python train.py --hidden_size=512 --head_dim=64 --hidden_act="tanh_gelu" --positions="rope" --rope_theta=500000.0 --bias="none" --parallel_block=true --init="uniform" --init_std_qkv=0.0329 --init_std_down=0.00701 --lr_mult_qkv=0.7 --beta1=0.9 --warmup_steps=502 --decay_fraction=0.627 --doc_mask=false
MLP neurons of a small language model. Each row is named by its layer, matrix (down: output weights) and neuron, and shows model dimensions 32-159. Each number is 128 + 24 x the weight over its row's rms, rounded and kept within 0 to 255. Numbers have three digits each.
A block is one neuron, or neurons of one layer that tend to fire together. After each block is what it responds to, as a language model described it from the Wikipedia text at the highest values.

L6.down177:179106137121153147140081131089118164112135142151146113150173191112134133135143143048107125105121171127129135113133150135130093136130129089114124136095141120135126144120118137146175148128147168153129158086130128135129143095104102132122109085132118222129155156119157118124131077158146169125110119147125115115110122126136096131137104112151150131162151145099134146123150090100138075118106
Tokens in biographies about holding posts: date pieces in term ranges (201, 200, 195), and words like appointed him, post of, elected, serves as.

L8.down85:160140109135134148129108145181136133128163107134123124149138148103107098108150162110139109140110113090139133153110101126108154168116134118101108165130152174119107119132152129112184139089146126134130115184113164105147119132158150120141138129152116164092122121179146116098160135124113083112138119169122111121171161109146150120124094107122146189115111128174092095107115100125164113089110
L8.down534:144110135132086147124149097137071115122134157131129165115147166132115138165129125207128122136122119092157094108090111097110107138135084131131138161070142097127126166136143113118110134141088029136146069126138116115123109156109109155148123110163104154088117109128097175116158156129113064116119103093102119106127140119174136146105161108089134147109150119120131126105143100161123132159133
L8.down584:112100139128173165147130133163092134088154119155113143102133087169131131165091134121137118167132114142150118125125157143080169142119143135165142141155129100166115121154139174119155149110130168167129091141081124112102102143138092136100123110117171086140135139128147112164121100136127143126102103139143117112135088154131147166102107161123078145121172152109123091171110101165137127106136
L8.down586:149126136123116129110109116131140057109129156154138104110136123112100137118136147150170123126152133100122105118135104114127151140134160142136137136086128109155145131127074131109105157109100115152157101140162097095110144131169150106122101164153131113148162109115141156101133099089136085116099126129134124149155126134114148119096096096152146095142074105165112149151145116165122154135155
L8.down754:173118162127146104119115118111161100121159143155098114142129094098121159131135100130113102144088137162089151113102104135151146128109111129100112138159119151123133074161150102069139132151164133118098095125152122167136126162133194149137130144146143146103148131142144109144091122133099131151072169151149112116141131148127141115068161130139100089085126161127149125123150118138114101112129
L8.down975:120116107153091151104162131146114127153126085150117165112122124125110176117126089141148094149124117111114126090135128146124149114116128134092122174134111140071092086127132055132105165151099117151100140112168053097129133143125151152112119144152135134129154109086096143100177130095138132092123114107119115144121119104085150103103081121185134125129134103176139162139125147139111145126126
L8.down1642:085114123100165120152141128143146127113146129142172140115127115117136105134116160132122100146145135146144137148146119160145167149121146143136131091099140086158100107057113131121203149103143137148126130119104156089140103133101113167109153140132107126113102120132147143180118109113115153130143126169162160157134102116138117154127122096159129164097131131140107126141118137165154112135102
L8.down1778:128138132120173144138128124119112127120105138114143154133110114180121173144146108165098146155134132166086147101119161100144143147117114148201158155130117159134109132166152126128117122147138066122115156122098129122168158078133188107111112181099163122130105127087144094135134119102126113118097141149124073146154141146108123092123144149110088153118169143164104111105127144117141131099121
Final word piece of a person's surname after a first name, often in tables or credits, such as Nesb-itt, Bogdan-ov, Wach-mann.

L4.down392:166118121147135150089102129190140111110163162153143123146112110119097117169180129155160108135117144159151153147150130132120068136139102145083145128156097132106169097127108124127151135148132087109157131126114141104125143118129150142144126152113102148106158136124147128106098115083142121167110102081118099134138116125126130096154148125123139152099137145139118123132138127146170082188156
L4.down449:127145133139093154128110142163126127126132114138105167123144132126101119104136129181118074118139127064175181164131122121139127121113147155144135118110075110129136136091160149177154105148105103146115153091120131164138096110140105092139172131147141124157152129147108109136137126088158115099100194121165118151165127142119109139144077129133137165164162138098126102116120134144115101156099
L4.down693:130068131079130107115120141135097159102117135116132092160098124127179153150108165147189130116113135148134159087107136135128128127127162128136114113146162111128097135139114162145121118191110184120137149133117149120137136090086141164123123157130113166129157129136117186126111134109172142160125176101106123150116068154145107097139119137144088166124141147174104123115096110133151123112124
L4.down1018:117165123128105160119153148135121142142144124136109121143137088171118081127144136154147118159155138170154148112126193126119066140086128148085132107127146131118162139176167130126099149108113111114143154167132114136129141124120115142116119119134125170177165152154162121133152089139133141141125181127116092136124124109103159125110148128159107151083073150089124131144107106092102150098109
L4.down1655:134095141135103099102135128076165094105174146098100147167116096110118146091128121164155179127109085156089140118136145143140099114132108157143138143131182138163101118137105115127165115123142077110124148188089150146161153124168134142133120131116161109161158116114144158110168116104116113161138088090102129126123106146165141165122110104098118162096139117135141059140127117125096142127138
L4.down1662:119126165151141118185133167133159178139110119136113127120141097151155099124139136127126128101123131109124136143135164162116106131143113126130145117124134072112135093098119162162086125164139131145092136111060131171135135141144107179095122101102134111167148136066143147078115099118122127141133133141165151105183137136127075121124143135165124147094102124087105126142152124112147122114134
L4.down1734:182091137153174157072112151130162135138118134131125118114105098158119117131129132146114091120128135149149131170121137130079126153111109107156158146153137088155103157118118132116100140128140172173128122082115146104176111107164140123156159180126141204085125153105124087132130147103115131181132120097138129084154137129115132120161136113133117154122156104162128123144159134102124114161147
L4.down1845:176126160116118111151115126140143133105165140140114146101135113116151122105141130166126100161092118122110108053167142113125123103148133101088169106191158122176126118121102150130098111153166150142099111146100094138104145168163174108139121136117129129118130185177151133165132132127116157148188105177108156113139130119140073128166107124146112118122071143142135134140077144114112135122074
The final word-piece of a person's surname, or the separator right after a name or place (|, of, /), mostly in tables and lists (Burn-s, Hew-son, Gonzá-lez).

L4.down42:100128151118134140106137118179154121092125148144100125158161086128131129103136108141146134098132114176165077135104127116118147130141136131106165183097119101134123090163140125112126131128149145157128168162115096135142196143143125107158110086167141082088137125127087118101125088131126103157153211109137136132123165169093158142107124123104113148129091095105133099111143144134098134091130
L4.down259:120121147141129188109091179132105180188146131125161165135157138144133089114114152135118143145118151095164152109146146134107170137140146128132105164146155133115108139076143146103134173144136123119149136122169155124162116110127101115159105142102178143115141115135138141110142139090053099175102124109117161156114142121116135124109088103120122133146120135158156170131171146094129098116132
L4.down936:111127148150148080116149136144134150157161124128135152112130124113123122141162137185135139095164093177167106160113159148151108156150118172156135168112146125129153126141112128109150140161149113117149122094137110105083155139076097129147152091153158133104158122064123112096159153148159143096124137093132141149130129150112146151108139128158133135099142095134128098091120139174093157137144
L4.down1534:134114156134130128102145169152133134121143106170098125109182147125113103127120137129135119151122094140117144130124084113087124138101162113136106153145104173168137130154163145149130159150114164144142123079161152120125104139091112098103172125102087136106110136131127121135113100135099107128115099141111184117138099130102163159193102174149121129152132131118139096201121091125134124157196
L4.down1698:132130121101173087125122121126139142126131149152171124149170106109120172099091227128106110123142119128155088125140170109127137108126106146135130162117181145139094155113114120136177096140140125125130124129130112190121165152128129169152120068131134062124133160145139146154126122116124094169147176165124115157155167137133137161134124106102105115129140127089152119166117117093154130109096
L4.down1702:092125125076147121112113156121091114108091075108118158134120121125079118099108149153135130140132168095118147128132129095138110137123129099109181117132141130136144108149140151117096144170105195154158086165120154151132114159138120072156103122099137114090139155098093146138065075141127098124112140180127098124117101132145128134162119126119118146051143137100152126128140158169184144132117
L4.down1855:118128097138142125137175111148135112143155140099144157152116120088106129124118130096122097136077109094125140101106120132148116117097093122136099127203077126124107185120167118098104137123163126145147127084108109162146158140103100122167158136143097128148148138095142133131144106167085112099113166145156167120134157132105120126119142124124151123111100126137133135135101116164143192100137
L4.down1981:140131132153130105157155078104160128113086162101158125119120034141140132151126116135144154105084100119118115118104127200106113086112149137114113143144137143103109101135126143130160168083155117142118152146130127146109084165137126129120148121105159113107164096110130121094127136138110093116139109154126114146164129151105146167131138170122100116107125150136116147143114146122108157134164
Colons after field labels in infobox-style lists (Family:, Genus:, Website:), plus first pieces of scientific terms, such as en(zymology), sp(liced), F(usarium).

L4.down182:134114098120158142154120097184113107147152151144113103110133120132135093144138138117132157158093153121146131142108119150101118108140127090134137149164195085100162158161106153135116179124115104198140140109145122111136134127086112121157169113114165156139108120113129114083132134130129135136129111167134123105133142129097139084161188129141153132142140165147153159127135138089177100116118
L4.down218:114126092140107108119114122128157133113114049119113170148125100100117135155116129127124156138118136106133105097106131102156155111145138119099164149100120111141131134137105131134088144114061082124130154138082075167118123120117137113135122130141125206097099090126153082117117163163140133099139163141157123153152123130102096159117147150152111155101104168142152144080135124117112168139122
L4.down265:157126151136143141118134152159106162142118147120158109110105136126109123088101066128124114109134137119128107136132137127094102127183105111157122113087146107127082119153076167174115129111115153144146153132137124084139140140128127090114192149110112225111116113147111139120120141122139131167150163156107119123120156093117139148105123134138112115082166158144127157140115136103142121138142
L4.down467:101153111137140151142137161164111114148091156149139140142098109126118148157115099106187137095090134093104065126143119163115177118167121137144143123132142108101126150104121123122138108159110143136147125118106130157138143133113107148107139106119127134134144156136140125152088143114154142108107158128123113120118168153105132125156134117110092133125141185114122106128195095124092179087149
L4.down511:140154122112151100131112137161139135139113115128119131105054118161094156117130127149151148101116113144156107131104137124092130051109116124116099157161142122138101125154139105102103138148130130077171114084124094096150151112145153137141206124143130115128132118121131121130166118152166110137122170100157134121138135149084110142118162123161175140135117079160116150103121149157118121127145
L4.down682:134115118139143152117130158122172120157159151116125106097171087147140120131137149157144132149125098135105092105086134110130146097117112140126141103142149128089138145153135103098151109149081093126143122135134120124086114117110136141117146138136133132122131172148134144132145099079111125109172134129124104133132175139128171092087142111120147134155069123117114120110155168082092134159086
L4.down815:128094081170124146111136124170135148110097126118131108153156125123134104159113114128167084125109130169148116136096158136119145095127127184109138090144109136117123136127144103177150151131113142091131153135139137092176138171154091149121164097120102175130103111116102171105141148098132152141128128151162115136127129147148132198092142169131127092159132194130148098136166159106128132145127
L4.down1167:145078126114120125146099114155142105149095131146159140120147113135174090151136106154153108134094159127151100139162123130117146101166157178154109100137147118161131181104092158163132141108104112107093092098119134113080112152121147165114101128158108226140088121146179175161146118121157129096132151184073156141090133123087124131140134112158121120112145141162131101110146121125149159166124
Final digit of a year, especially the 0 in decade phrases like "the late 1940s" or "early 1980s", plus single years (1794, 2008) and occasionally time nouns after "the" (March, Age).

L6.down895:122150128107107133126119118108132089146125122094119100144112124172128126165112116084132107171109164118125121120098136082154122153139118167123158156162103114135107077141069141134120123079174115151139084116116084146148161120078124093153133146110124130114157106134125209117130164150111159111167110132154174112089185166115152133144146143146082109121132104103108140096133132087153186158089
Mid-word or final pieces of Latin genus and species names in taxonomy infoboxes, such as Platycer-ium, Broderip-ia, Cyp-ra-eidae, plus some name fragments and the word "in" after degree.

L6.down1863:117093085108130133126081125121131151135154132148138128087098125193104138164112113124161147131113108143122133089145114075100127096149143138143172137112158141126093129126105113173088163134175111153131128146075097125116149147106122101132124159111160168136179077117162139093133165151143091132132127103140068117135167100126147119091120099125137119094163101124143158128104158129139131134137
Early inner word pieces of split words, as in St-re-ngth, fl-u-id, f-ra-ud, plus track numbers in lists and "his" in "until his death".

L8.down54:136123214133108131141178102147140139158129140141141140117122101111136100116143126130111138155108156109158113154101127118149149066150123134076097137121150138112127107151126120125100157157135101111126185131134129136117177132137121121101090134111134148130118123111177181095097116122153151136163187165127113112131152092160134084130131102140125125101134119127136118119135078108156079134105
L8.down110:142085105097109095158137137069110115161131132155130082124134122096168168129162114160147109129066099139142102126111120130150141088105125121108150139104125121111154135144169100146161152138125100121086105121097120087153109124156106134132162149124104182127116112099188094158151141142173169146125109166078171107105156108120102103130179105130109151116102133173127117147142120130136113174111
L8.down153:081162142113151137113166139113136124144142148156111090132148091095105098124120153171141135110146103145118121165126166155132124124112120168146115130102121131101160107131089140132125150095112175096172109117100173119143110160128111137130144093094134061088116124183135136124116162142093135085128130128111128123108125110139144114103100087118144153125116128137082130139133127144131089119131
L8.down1135:131113157097119143118115124112104131105127126105143136114117156121134113159130117147155171114123156171135118098146141112155148111168138141139140083086125156101118114156117132111198120101090098120146098129111124087143124097144109103136133111120124164107160158129126113108126137098136110095131113114125097103142150181106163105135088138160119154128097130189079112092134142128154141104129
L8.down1230:077162090120140107154119121125100121108115104127126136144107171142143141100116109117106143127123119101105113081115148169118173074145086120123133120122166130146111136177147135108113106126109099136153187175139134112146120115131141135169124163146150164135114124164092112099109095158161126104101145141160142123107119145147132108135094128082111058131118126088167106096088125098173145118114
L8.down1660:126118134122084118149071161137181119102134117119160114128118134119147145063103139102169157127108097159129190126108144108120134199083130116116152142148138157121059170141122119130147104182130111145116120115132128167115156103156141137134115106119092104136138128159123112134121126094162108144070098141146123181136155121138130112113152126125112134144152117140151163139134098084177114152142
L8.down1818:161126158145130104154136150125173157145107096115109141096117088137123154108153133123123155144148100133118119113132116079139134143111123135137138138128103129151107110159087125120092097141173127139117150174128138149149104102144128109090128122129086120147157066112165108108136123137080100129062117154162141114166128128132143103104137155132174115151123139140121139093139145100114151125112
L8.down1928:147121116142148141077128108124104130118104138166137110178133091138137108162121160132126125120168126080097134150116161131126066102129127146139143104110090108125140172140151121113099141172090075113167117110134107094114178176142154094116120156143158143118131125130116133120152115087121151102181139090083134127105133084148151113086131093143137112118107134121089138134123132166110114148128
Word pieces inside titles and table cells in music, film and TV articles, especially the pipe after No. in track-listing headers, and starts of song titles like I Bel-ieve or Don't Wa-it.

L8.down36:132124134132189129132125143118139094142131148124145130090123167110107149107133129172143120110107155130103111120146090127141114116141089128122066112086134118109130109118147084170162138172099135136103144124104157163127136089143152159110099145086153148127150137150107091156108165153155147170152140096107111151119112131148104150137115117152107146143149135119161139186130108118133101115135
L8.down395:155165126151126112101117111143166085118116122117105144105165129133101125149178130117107118118099131123104144156166127124148143086161146140134139104083126133150139119135160126111156137151087084125107139132147106165152171134155145150126100146143155234138144126119075110160192109121105111198123133121127163132100109127142100140153125126132130156153134124132149081164172073125102185114099
L8.down409:123148150114132145111127103097101128113121145123087109102135123173127118115169128108158126091128162127102133155129138096104106151099117121130154147099116157125142142069148100113143147149150139089099125121136172140173111129167163113129114092144161138114181119143097164147155150088140108139130160136129130151144112148137139082144098078130088134077108089138106151124101145082114123161093
L8.down465:155100136150148166096142128125102143167104143165120119135126085149105099131127161145115112126154139118147128114114110123104161104151155135106131106134149116129079130131153174133134151120113126151117141125075101143128128073134132110121122140163146167072099146141149142132151133106147158173123141138112130154117149115118128114137110122115132131126136125118142051112152138132102088157084
L8.down550:120136124082094172135121161111138111138136107100128127129149115155159114122159140126123177167128115129126132145152126105105139132149180104116155102111141134139132104113130179137075129135126139149111108156117142165109135149169098123137110115155132130102157092156076104154109131144120116101123086092104120127151130159139126132112124121125135090161113088151126180145136118118095132178138
L8.down1388:182155123096117106148175108156061135131145112131172170163151120110076151089152134153083129131191144138128140140162129167132110114143113111128160147075138122172124139113160134143143141163121150138115160137148139115143090112148130174137120144146101147097094111139152133105085124120106117094143136160139152132108149174079133136140131128143175148117136146112094118103118151178094161075118
L8.down1924:142136148178160153144179113132130135136158150172091145121107148103136137153119137147172111149103103162112124094087145160108144185132132135121115130101123108153127103147146143137126106088135149134155130116140124085123140108157141131136109087130084162133118099135107115126103164132121129143139102096080125146126155113171089146188147104117147082143130117143122119171147106162088083164147
L8.down1970:135135183123179117178133164141129155159168135135126147171074093116118129125131132093083165106167139137143146119132123134122129139129122108097105130129126155138106098159117132137150147100117136102104122126095126075149153137147129114110158086166159209122108129124158124153094153146134158116140090122216154127152102137136110129120160092117127130136142132153083134140126137156143116161141
Final word pieces closing proper names, often Slavic surnames or place names (Sidorov, Saratov, Bogusławski), plus zeros and dashes in table cells.

L4.down379:119142119144097117134128126137141111130106138129110120110118144170136160157101096138128121121127148135087164116103105148149109131109099161144097110120111175111138165123115136117113128127118131126129114149131142147146159119164156088175174131106129099101130125094079118122130126146138125102134116132134099133126134116112071099132117130120098083143123136118197129153123150132147143139125
L4.down809:208129113125136126158138176097138107135151160154100124144130125123119129153108129106155131135126109071110087151157113118095138124094138110116150116131106147173108101119103087157111145091137130179146145107143153169147151098141158120139108150185122139136142135110116130144148097160153106145126138146103157152101134123109106142149132097134099113127100107115138129150082093139147138165110
L4.down1061:162134135137083091127142144106145117127132128106121142165154141117119099135139102110145113154136140145159169137117119150125149139125141149134082115111097092136134085143154104191131101152142141104134089161118122131116152150176145131159116120159120060174141131119109099138071117159149123123135122134135133143173132141105138153101132132137106137083130160105099092150135075132140125130095
L4.down1160:126135113151090088134171143122140158081115131135108112138134135149085119159101162146091113107188104119157150107119093160156160169147110114125146128129138106121145122107144141131118129105144147104124160126133134110119123148167140151113122136092116107146137082134128136106129102165139119087131164123173116123162137142153120166145092147103163133112148123113113139142145134121158110139084
L4.down1472:141121157109126129145147101148151106123098073143090135114127117129107107143112109128119104132111138160086088132125113130102103112122133125103173120153130175077080152103167129148135134125155174107161140096133097120141131120123164084148099112093141154136132150161086132161087130104154118112122134124139137150110131140123142134124096134121164110154120197107148104140126136111135111124139
L4.down1569:158121108166135151091118135140125152160105120161129141145152164089111136140099110116134121091150143130142120124104115098148115171146154131100123096106116106155101096060142133124125122140129145127128168161096135131081126131159172158126129076160133147111125092117155112092091154141127109119135138148167117108122143117194109138095122120071159150095146097103101144130152140163156089119146
L4.down1617:109146152138110098122100128148154138198112156105128130127126100158145114135117094146140180145119110138120116109170132090125115128117136132158158159107160098146143134139070121114102118128123154139186122143161118143109107146143139113118098117152110165105112149149190121156109131127144150110161115139099145126087132112161115172109113114131123092151116146164168150130111127106134131140140
L4.down1883:114133123105145140156115160111120118125073167135108110100151113114159111142127107129128124140186084108147128113140127125137129133144135169168134151133131162129133129131107102112135149086146119135091119145135110104066133133091111117126163130088172146141135155129127156171125112131099136104125086107097183123146138127178142151123130147129164118141179126112167104147118141135129082148111
Single digits, mostly 0 or 1, in pipe-delimited stat tables such as squad caps, goals, vote counts; weaker on "by" after "Preceded".

L6.down1381:136073109140157116087144116123133134125127155126133121096140143115055182131148173174146137099133130105117137196154143088111099125089120104163153152134130133151108138088131113115127118125162109150126154137146120153126132119120139124122131108109112126142157129096112096110180128125158145180128114101099121110103132149098151099125081136138144146108135147150140097143146092091144104135141
Surname pieces of full personal names, and the comma, bracket, bar or heading mark right after, often in lists and tables (Edwards (, Alexander, Jr).

L4.down382:115126146142103141131156103119115101142105133105153106146173175135105129161096106114131118113095159145149154115118175132148130109118126164161127096156066116103146114128112147116105141141143155148140115094131097150143151122105104141086126150144083143080161123145168127053102134141109108129110147089151110114130143093101124057119156159085115127143127141142122129099141144106162109097140
L4.down454:147132107142146148141103183134134174058117177141108123123129099106132124166153149157081136168140129099128145118164128126160141152086121151126122120142141133125124149163140122115113132113116180145120128115064117156122130078114131142096135139152135204098115128156152143142114087120161117121145113121090166130093103159126153114145105163145099120105117159119129091097121139123161111085139
L4.down671:120193119150093120133145162106165133107133131132153085124104106110172097160116171114145159162146113137100138119121125077078110111114179156151113166141105087134129114149114129102118121131107102152125146132124171153100113130161106152125101124113119147127145103139149124138106113128080086157132132128141113122136138168129193157120135136145116157116118105123104125135128132126148151129137
L4.down1037:106148089159118123103128117101157126124107112099115112125125150118140091126086148134132113165125131099140121140143098121166138145123128151141119154097168087163155133139116112124144134137133143153091137119137133117103186174114079132167121118108143101106100124127110099112086120142134117151126132161155123152093156154123088142140115153135162124163119137157119142180138143148116142138149
L4.down1327:114156150152080129108152132166092170118104136112136116103183125108161132111116153144129129144128138111116144170154120117115101103133136118128125128125137135100155070132136125076119152098110155178121121146145133154152122140160118128164145124085140082149152132105121130088076101103126128169119149140153154146133143138131172115145132147149096138128114121110134108166135142114103122112127
L4.down1703:091136163144137056157074130140107133113140124118165136097114110175101155126089140124135101165165134098107149142114150158158080092122107132131116151098157130143157151145142157159120115123130119151107119100115085129106100089131089104109132101115170149102125128073144086159130111146106149127098147121136103104166117134124168157132103129131172141106153097137151126114125114171105096152127
L4.down1752:190153118153100142117114112136065115132138141126102163128141118161115108094112154152146125122138137153144116130154136135157170108123122140167131106117123128134160135134131128145103118114109135163115075183155164085166150118102114126136144130117151092097143182125138147106175079119137109100125076132127135103114108126133110146140104161116143101147166111159160151141105135116186114176144
L4.down1917:167136136125108133156105152134134151131148129096086140117155134071109113077143167119154141113144146124137106170073116143145157161118121118145171144156129118129156132194142147111136137140142117149131116134161066117109097104108150124069118153120142076106123118117110125158140123166103108116158147132097090115089168136168133130150176154151133180115132115120095116133121085127094143110115
Track numbers and their trailing period in album track-listing tables and lists, such as 8., 6., and the "No." header; there are weak scattered mid-word pieces elsewhere.

L8.down40:110151116117119088129115167151106157119121122174127162079169122128108098092140101117152148169132130155137134108149091159151173089175154118157078075149132118121125129167135128123122169085118169141137144118142110142115181152109117097140125110103118121121163152121165134122140129151133113126135107115112133118099091104102131175181120154143135113118127135152154110138121189140120151119118
L8.down273:194103141120165145118133142120098114139124109152094091072144110119141140127138121115141108103136144150154087083126164133119150120110110167129095149143173147141097148117119151132129120128106155119171072128142119122180126126157148151115160091125148100194134138144125159135140123118131145106123118134149142088100154117198086146105132140133110150118146124154119150108080131070122144138135
L8.down419:179121137136108139128133177160153106125104108125126136157129135122128109193123113123123139111150132162124143106096104115144111133141161136117147135099139096147090148091117153092115157142158127098148157104148136123146131105125111095129159151110128049126154212142142096105165143128086089141115146130126196085118102107116122162133174123135167131110081105159067146143129119086140126127097
L8.down558:096165185113154090137144114173148107067121126114115153093155149125096119119136071117162157112146143185134132148113134158097112117117096092149108099111123167123137158156167129115153113145125160144155135113122136087125108116157128124126163124110134115143174089110110121130147104145086150146188159098129138152099139125134178145112135122127138151107121149125130140125137135155145125093116
L8.down576:092099112116127152131136143106127121091111096157085156113091123109195171119193154122111149114145145147116106115107121148113130119120113130120151118118163150144087131047142159118076166069158206163096122150144113108109106138159131127134131110147137162102112119082095148100079145096131144138091146150159148139160110141124114121143135154183132154120115130127093128153106135162111118109108
L8.down992:092120131122121168137124129120067151149175141137167128143140163140134140090163146091130135125146123119133102146128139088104150136097124125112133147096136129116145143076093111112163137135150144133151115132116127127148109141152113138148122074151140159122131106117139147128179118115137112144180164128130122095088122151144159118115117166111137160132139076073140131144075115172115129110068
L8.down1322:148143136138127136158141128163104104109106134156092105148154118138127129152132136102166101155166148118088127171154134099085110143078125132152135135154127171129146124144098170117104082135110150150080105115142138147130134153132156099101109119118114066125169112075157119139102096135116097087135139146162115130115131112118145137137128124127110168168133123151165126107145080136137133129112
L8.down1331:166097158090145144098133127124087149081098137139139135139127129141123137130132144193065205136138156121117144146101140154126121104113110108137121147083126105127142158109136105154149082130128121102117143138091188146133117150143103151111057137116136146109162139140122159144112079136105123146132153166118128165109087085108156136139116101143123120091128168126105126147119125152174117138114
Beginning or middle word-pieces of longer words that continue, mostly technical terms in chemistry, biology and medicine, such as ox(ygen), ph(osphorylation), b(leeding), plus brackets inside systematic chemical names.